{
  "n_layer": 17,
  "d_model": 256,
  "n_head": 4,
  "n_kv_head": 4,
  "head_dim": 64,
  "d_mlp": 704,
  "vocab_size": 8192,
  "activation": "geglu",
  "norm": "rmsnorm",
  "norm_place": "pre",
  "norm_eps": 1e-05,
  "positions": "rope",
  "rope_base": 10000.0,
  "rope_fraction": 1.0,
  "qk_norm": false,
  "attn_scale": 0.125,
  "bias": "none",
  "tie_embeddings": false,
  "parallel_block": false,
  "init": "normal",
  "init_std_qkv": 0.0312,
  "init_std_o": 0.0312,
  "init_std_up": 0.0312,
  "init_std_down": 0.0,
  "optimizer": "muon",
  "lr": 0.00799,
  "beta1": 0.9,
  "weight_decay": 0.04,
  "lr_head": 0.0193,
  "warmup_steps": 200,
  "schedule": "wsd",
  "decay_fraction": 1.0,
  "decay_shape": "pow",
  "final_lr_fraction": 0.0,
  "batch_tokens": 65536,
  "seq_len": 512,
  "doc_mask": false,
  "z_loss": 1e-05,
  "train_tokens": 359100000,
  "steps": 5480,
  "dataset": "wikipedia_en"
}
MLP neurons of a small language model. Each row is named by its layer, matrix (down: output weights) and neuron, and shows model dimensions 144-239. Each number is 128 + 24 x the weight over its row's rms, rounded and kept within 0 to 255. Numbers have three digits each. A neuron's up and down rows have the sign that makes its largest values positive.
After each neuron's rows, "fires before" lists the tokens most often just after its 100 highest values on Wikipedia text that the model never trained on. A number after a token or word is its count.

L7.down124:152109106104134147089182144133156167081139092123143146163150124130078092123145090124096142160108151132123095130131149097136149170143138134131130160127153149097142136147119140217158120112129076128125130109137149091113138130130137123092161101110120118157136136158121093130112143138106151116
fires before: "\n" 51, " of" 7, "," 4

L6.down667:148113137139127070111141142096116186133142095133103098134138139129174141160143115087169134129087154137120140121153149115118146101128148126116108142115119119093122150123106145109117166161144073123111100136105078136145119110120132125126133125155087105137104137166127119175101123149128108089
fires before: " " 43, " |" 20

L9.down388:136124093133112149129148156135122137088103110124085117161099160143146114121105119147157157125116119123150121143124123112138116097123145184155112117094120160144162107123119173083146109198084138135117115124139081132149105143142145131138118138158122104095087130163106144167134145142099089122
fires before: "\n" 80, " " 5

L14.down618:149145109143103104111151173136109116113113124160171099115148146136145083129125178143167146121161120104131125124133173120178142133145082154097088110161115169140185118145096136070112112125119137127118150153137187161161136135129139091127153155167127101119159133132130163168105107156164146131
fires before: "\n" 54

L9.down176:134136149151122092156141124131127151102142149117120126122082153087090148126109107145124151149086129147135089174126144080127117117094137143151131146135125116099124113148124122131146116154173121155125121130145130123119122135139101115128130112140134131125082138082113152113099112114108150122
fires before: "\n" 100

L9.down116:096112162145138147136115104179115193129109151092178075129112166115121163131131145064113148127128093129090109111149136137118130109133139147121118125080112156109100099110109144148117118107140149161124162133146134134130111117132092128194134130040121154121108092113134133131107159125074123124
fires before: "\n" 100

L14.down605:128127117183149140137080142098135126093104122165155158141138130092150157139082158100193092141118140107116133096128111153131124121146165122160131114114156201137145135183076133100097139100131146130122147152139167132131157131121118123109101121178081084101102146165137117139134134132129120127
fires before: "\n" 98

L13.down60:118159157130097138131118133089129126120119126128120127117101118158124110131116116132062150111110191142136147134132123139120102110103096112089127077139147137148106097091138135095151158135105151154136141121154077081132137062140126112173113136149124113154130107109109145148143117101120156155
fires before: "6" 46, "7" 32, "5" 8, "9" 6, "8" 6

L6.down49:062132161098133145101114133130144116141185101104114159144102168161113154108142135114103106110106115165124112166130109130147145166109099116107126145164161172120121155105128160146151120142165108128099148137133112119122150140122099108161135105108134102120096135117131067170143098112130156124
fires before: "\n" 63, " " 10, "|" 8

L14.down4:141175111154123129139133143128119112153216114157135105082125106125071155124124159143109081094090137128169171128161160156130118109113146113158079117137110113091094155115157144148088119149145130122128121142148142115103157101150089127137127141064123119150135184093138076121129146073189156108
fires before: "," 20, "." 19, " and" 6, "\n" 6, " in" 5

L7.down632:104082110143154124053072143104101151121128147131142127126099117137112109120146139140121157128145129097166140116144123148128114071140157112158115120113114127108156141158144112140158123134082167121120156151129104098100124139142100174120105120115106119141154104169119098154142126146182120163
fires before: "-" 22, "\n" 21, "===" 5, ":" 5, "|" 5, " " 4

L6.down308:138186124119135071137171142146109145087165093088123127155141133124129142149129163123139159135157169121149134158144112112167163124144163189105106143158155096144106145072095125096100103139138142105128168157115146083143147125109076093150090129151146126126143088133112154147106138138143168113
fires before: "\n" 100

L8.down703:117136133107149112104175138137158153110144141103113111128141147151088133138126125098149092155168138133128150112120164169114188149148092129127078112092106126136124153129111121150103139143154082095127125149117117102094188127139093121104132083117096097111110136168106098100116105130117105137
fires before: "\n" 81

L7.down699:165140117156140135141107170167095140144142148152172138094140100117180108135108122135121174083138133125110124186136182110149152121126116124099085127123125077125167118142117124143150143116083154109118147156117134134134123158157105132126146126104156162092144111143095134109113127096135122134
fires before: "\n" 49, " |" 22, " " 5

L2.down596:154155121121117118126154156125124171092194104081106123168167094140135130127137163159125080137111142130121114149156124107160139119150165150134078138131142145103134122091150130121135116162149153117158145168135131145170162113140091128151101121151075086114096143170116151136114124130175120125
fires before: "\n" 100

L13.down138:136120100144113157094158123167125140084116148141087114127104132106168147119139127139130150154126112106117094158139099114132097141116095123105122107127102124133137114126135094129147152175133126119151097149108125116134109127131116105106122144091097100132132181173103063158139139145111092176
fires before: "\n" 29, " United" 7, ":" 7, " by" 6, " code" 4, " in" 4

L11.down637:177114058124071104123138169098120151098121109130135141112121079125113106118115128132136128115131149158097114115157173153140107169088112137141094148122094130171129110132145152135144120109115123143163096138153139141132112121144136156142108154164150136106108142189119144141120127163165144114
fires before: "\n" 45, " |" 20, " " 4

L7.down566:097128144136129129136119076118135147126133158143174150127111185105042153133085113114166122140117093135156132136114117149151096094133121157110144151136112122144147104156146107108122141212114142134128130139117131146131125148087110134134167112088127157103107160147124128126129104093076110131
fires before: "==" 21, "===" 15, "|" 8, "The" 8, "In" 7, "On" 4

L8.down273:094130180133164130103126126114102145165116136133167110159100166113126147131132123106142133114099151124121098122151126114176123137140084168095128139086131141117149124168098100077131150124122171123098115131140135195139144139108135149124155097137132128144118128095143126160112152106126136137
fires before: "s" 57, "\n" 4

L8.down130:126143150118084167105141124088117130154105159107150163108164132124104149125162185100159120131165107102169156126171112120115160140079139137193149147135091059157127152142161122101138114133129137126148142118116091175124110130133164141124138107106085081115116132125106129051124097092160134154
fires before: "\n" 45, "-" 13, "===" 9, "ect" 5, "The" 4

L9.down145:101103150175113123138117149109119107166178105091112106128152132105158139177134130117132118134130155128106152135150096158099140112160152133134097120125141133124151133150079093126139127086133130111125148131125152156154138131130090163095104090089149111120114160137114150153127096091074119105
fires before: "\n" 98

L3.down596:089125142109134127140136136132132108131172105101155114115149158150116142117122146141116093131129165115143109079119145101139163134138073142058134120126149152104116156115112097150186143111139115132148087107140125120123168128103101117145140107132117101095139108126090112173111122138152167154
fires before: "\n" 48, "ed" 10, "ing" 9, "-" 7

L13.down482:098164118123147130117112162110140148130146154155169147101120135111146140145118082126111123110113104119114171160132171161120099143117134154155064184062136132152116153107146136141070120088162101166127144142139135142163135089099088107098126123121137133114150134156140111146143192099096132123
fires before: "\n" 20, "." 16, " in" 8, " by" 7, "," 6

L9.down263:142136136102107116116126109132141108160132166104095128110073108109084120118113094130096156130108129191155112162154160128149115134153112169128135140085156134148109111113082145186158094128145125131136141128149117200106072156152096134148142136063134128128129137139093120115106119109100131142
fires before: "\n" 100

L2.down483:143132133158149136115073164156115104092195134145114115109137139105100142101142153140116129151184116177134133106123089119126182127082144126117088094167139135118135128136107137152152135140173110131133107101167141137119172142120119139137116126145101106110102141113100126143121107116138149149
fires before: "\n" 46, "---|---|---|---|" 31, "ed" 5, "e" 5, ":" 4

L8.down122:094110146158124156112149171145140114143140176045157160145067097125137124126103168151108140132123114134112134126105115172133184189137124122114139111110117139155133125154142132151095137120136109076161123192136149157149108138127125149111145130128138103129107096101186141133117115118170137112
fires before: "s" 54, "t" 4

L14.down37:118076132101137142142123108122085146145138154123164106143101127135054127115131102177147129131116177173123103160107187150113116091117076109113118087091109066154086140128176154114113140151132128142132139093169129147101097093132086078151143156154165134140135127121097158179142098102115136145
fires before: "6" 54, "1" 11, "7" 5, "5" 5, "-" 4

L3.down173:095137145091116135079125154152112141118112129128125093157117102115148145161191093157123123103120173142142115094127172105132117144102140095096160146112110147143110117130088089125169148123145149122111144145148072107109149162127150166108084110148141139169100091082116113156118111117115084137
fires before: "s" 31, " of" 12, "," 7, "ed" 6, " " 4, ":" 4

L14.down353:141121087097151140135165127180124149132081136105109124140149149139078136147105113154098127110156110164135073116127166144098141136115130130097126154120137138163140164135123148105113124141134099138134152143170154140127138126129131164116111091089153132112076153123089109129117114120137131114
fires before: "\n" 57, " on" 12, "---|---|---|---|" 5, " in" 4

L6.down72:088132146158113134149138086161133113140181100071124130150122110136150108156122156117117128139115139126170104152144143128169159118096127137119106120151149101148115132157144131124118146112094158135119185157114166108138155100147150140164129140141153149104115119087155114130133129134143092147
fires before: "s" 38, "ed" 9, "ll" 4

L8.down72:132120131083129132137106152150133118142139104122080144119150166139124096134109100145125117098126115130112114109170135151121140114129115160121120108101114157127119052135127093122103147083159159139125122158115142135139119128111097147163087138153150105164134154120113108102142129169128114097
fires before: "\n" 42, " of" 15, " |" 9, "==" 8

L11.down505:124135115136153141120144164135106115135104158111127071165095125144131101156118147102139091111131074121091145186156064152120110083124104132141116132092129175126125132142115116193130142128106105121140116150150158178092153157149170163135122149132137162086144127097163122114131139117144189136
fires before: "s" 53

L11.down443:102146134091131110132092133122120146145107115139123095128122128117115146128129127111120122121117158103128154155148109123118129111103150125064137139157084109132136148128146131150133137148166160161170147130151114094121150097129133135132143206093122117129085140124088113098162119152098134104
fires before: "\n" 25, "8" 19, "9" 14, "1" 7, "7" 5, "5" 4

L3.down639:135084156119127138141132093090137133129107135122138154107126145065114084103113122126146134136110132109160083112093128103082096102109097116144139124142113124158123110091186137171147099110121109145151119115159149151139120077086142185155135124089145120136131127132111157126147111084111095095
fires before: "===" 22, "==" 21, "=" 19

L8.down596:086164084141130150135135150101156119116181134151121143111170124105134155159155098125105109168117172158105139135130134151151102091112130110147138158095141133099158130116132119137109116135114154143116099121112108161147084132125141110122122118129116156087109173124130165127139125151096156138
fires before: "\n" 35, "The" 11, "In" 9, "0" 4

L7.down125:124140118134148126157135146096131096144177103090086119090155178107144177138136103132087160107147144117128162106116102121151147124119141182149143159140082127114140137132096100125157119122141135113142105107134127125124103149057098135095136126142100104065120158129115139177125137117130144135
fires before: "\n" 44, "The" 12, "===" 4, "---|---|---|---|" 4, "In" 4

L11.down572:098142116123163135135136151112120172108096138099131143125155118136140132120154164127066125124180126116131167110072127118091142125108148132125114145126102148126111116109139111130132103113123114095146124143158098134110135130138110144115137082003139097097121144169137075158116114135130111141
fires before: " " 61, "\n" 11

L6.down316:102159133083136159156105109063107052183112124127053134145138145099132146110122117126096166146146139129124106134160115127129164112142115141137167096089134171114103103083080159066108135155145124123093139104111140156169106109113122095138123124121114110148117125130136124118152120108109183168
fires before: "1" 15, "6" 11, "4" 11, "2" 11, "0" 11, "5" 10

L11.down350:067137117089156144130118115072138118117140120148131152119114161138160099121112113135140121176117114082174159111097111163088133164158138185112107121162145146100132186119120128160130106148114102126120140139130092096126101102135126142167173149065140119121086159067140136140138126097145074123
fires before: "-" 53, "\n" 10

L3.down133:135147122122130123126193153092120100170182122092094125125132106187149117075116144134123143167137143157129141138098146130122160160128140148101121147115121127148122152146062137103144102113132102089153110141162143148136151123141118121114161105114159133163120119134118128103089098156125164159
fires before: "\n" 100

L14.down690:126128140116121148134158109124132092110161098139088110171103127087142132096143145149125129123111179127104104139096175139119133107087128159075129090122142090154145103138156112154144106095135175169130113115119096123115096138083113086152164131169154115126121101092116096140114109140153137140
fires before: "5" 47, "1" 17, "6" 13, "4" 6, "8" 5, "." 5

L11.down655:120084102141127155139117113084149134129182128122107129137147133127151113140131109113079132134142103111117170144103185124146144171125106087078114120126098133136112148103133143152132119086135087123108099156125108151122099132115131132159138097151200096160123100099117116083149108098178098125
fires before: " |" 32, "ing" 9, "ed" 6, "C" 5, " from" 4

L9.down435:166117144121100145112116112126136139151183104093143118155143110154141096125138142096092097135115075125147119166134142109110147112114152112089097120145121100096148165144131157143126071150168139121116151172129159092118127133084125135153168123125148096127098091132097118089150159159131108133
fires before: " " 49, "m" 5, "C" 5, " |" 4

L11.down322:127155155170131098129142094126143167110147176110127165119108102149089135101091178143131139162112097122122128153129155101115134144115094102157103110125117147127125131160136125113162125081111120120135157153097143107091105147140109104176141145172125109095083112091114109123144153101165128115
fires before: "s" 57

L2.down64:079072186118143134121105100120130135125119108131160138108154150089085150153111110139132138130129096120162114125148115125156160100096157162151150089129156135107148079125178115146131145112160120135132101135105155133092102125100135136146135120144105099130127124125129145104085123093166107122
fires before: "==" 30, "===" 11, "In" 10, "The" 10, "Dur" 5, " |" 4

L3.down604:157169096083152113115122126110131144137138161092143125131145154164145113159117146103155080130137101168121107101111112131133163112122153192140144183134128132120114155125154148170120146189107091148107119156119123126073122156160107102101127148119143127121078122133131103121109115113103140116
fires before: "\n" 42, "-" 8, "dom" 5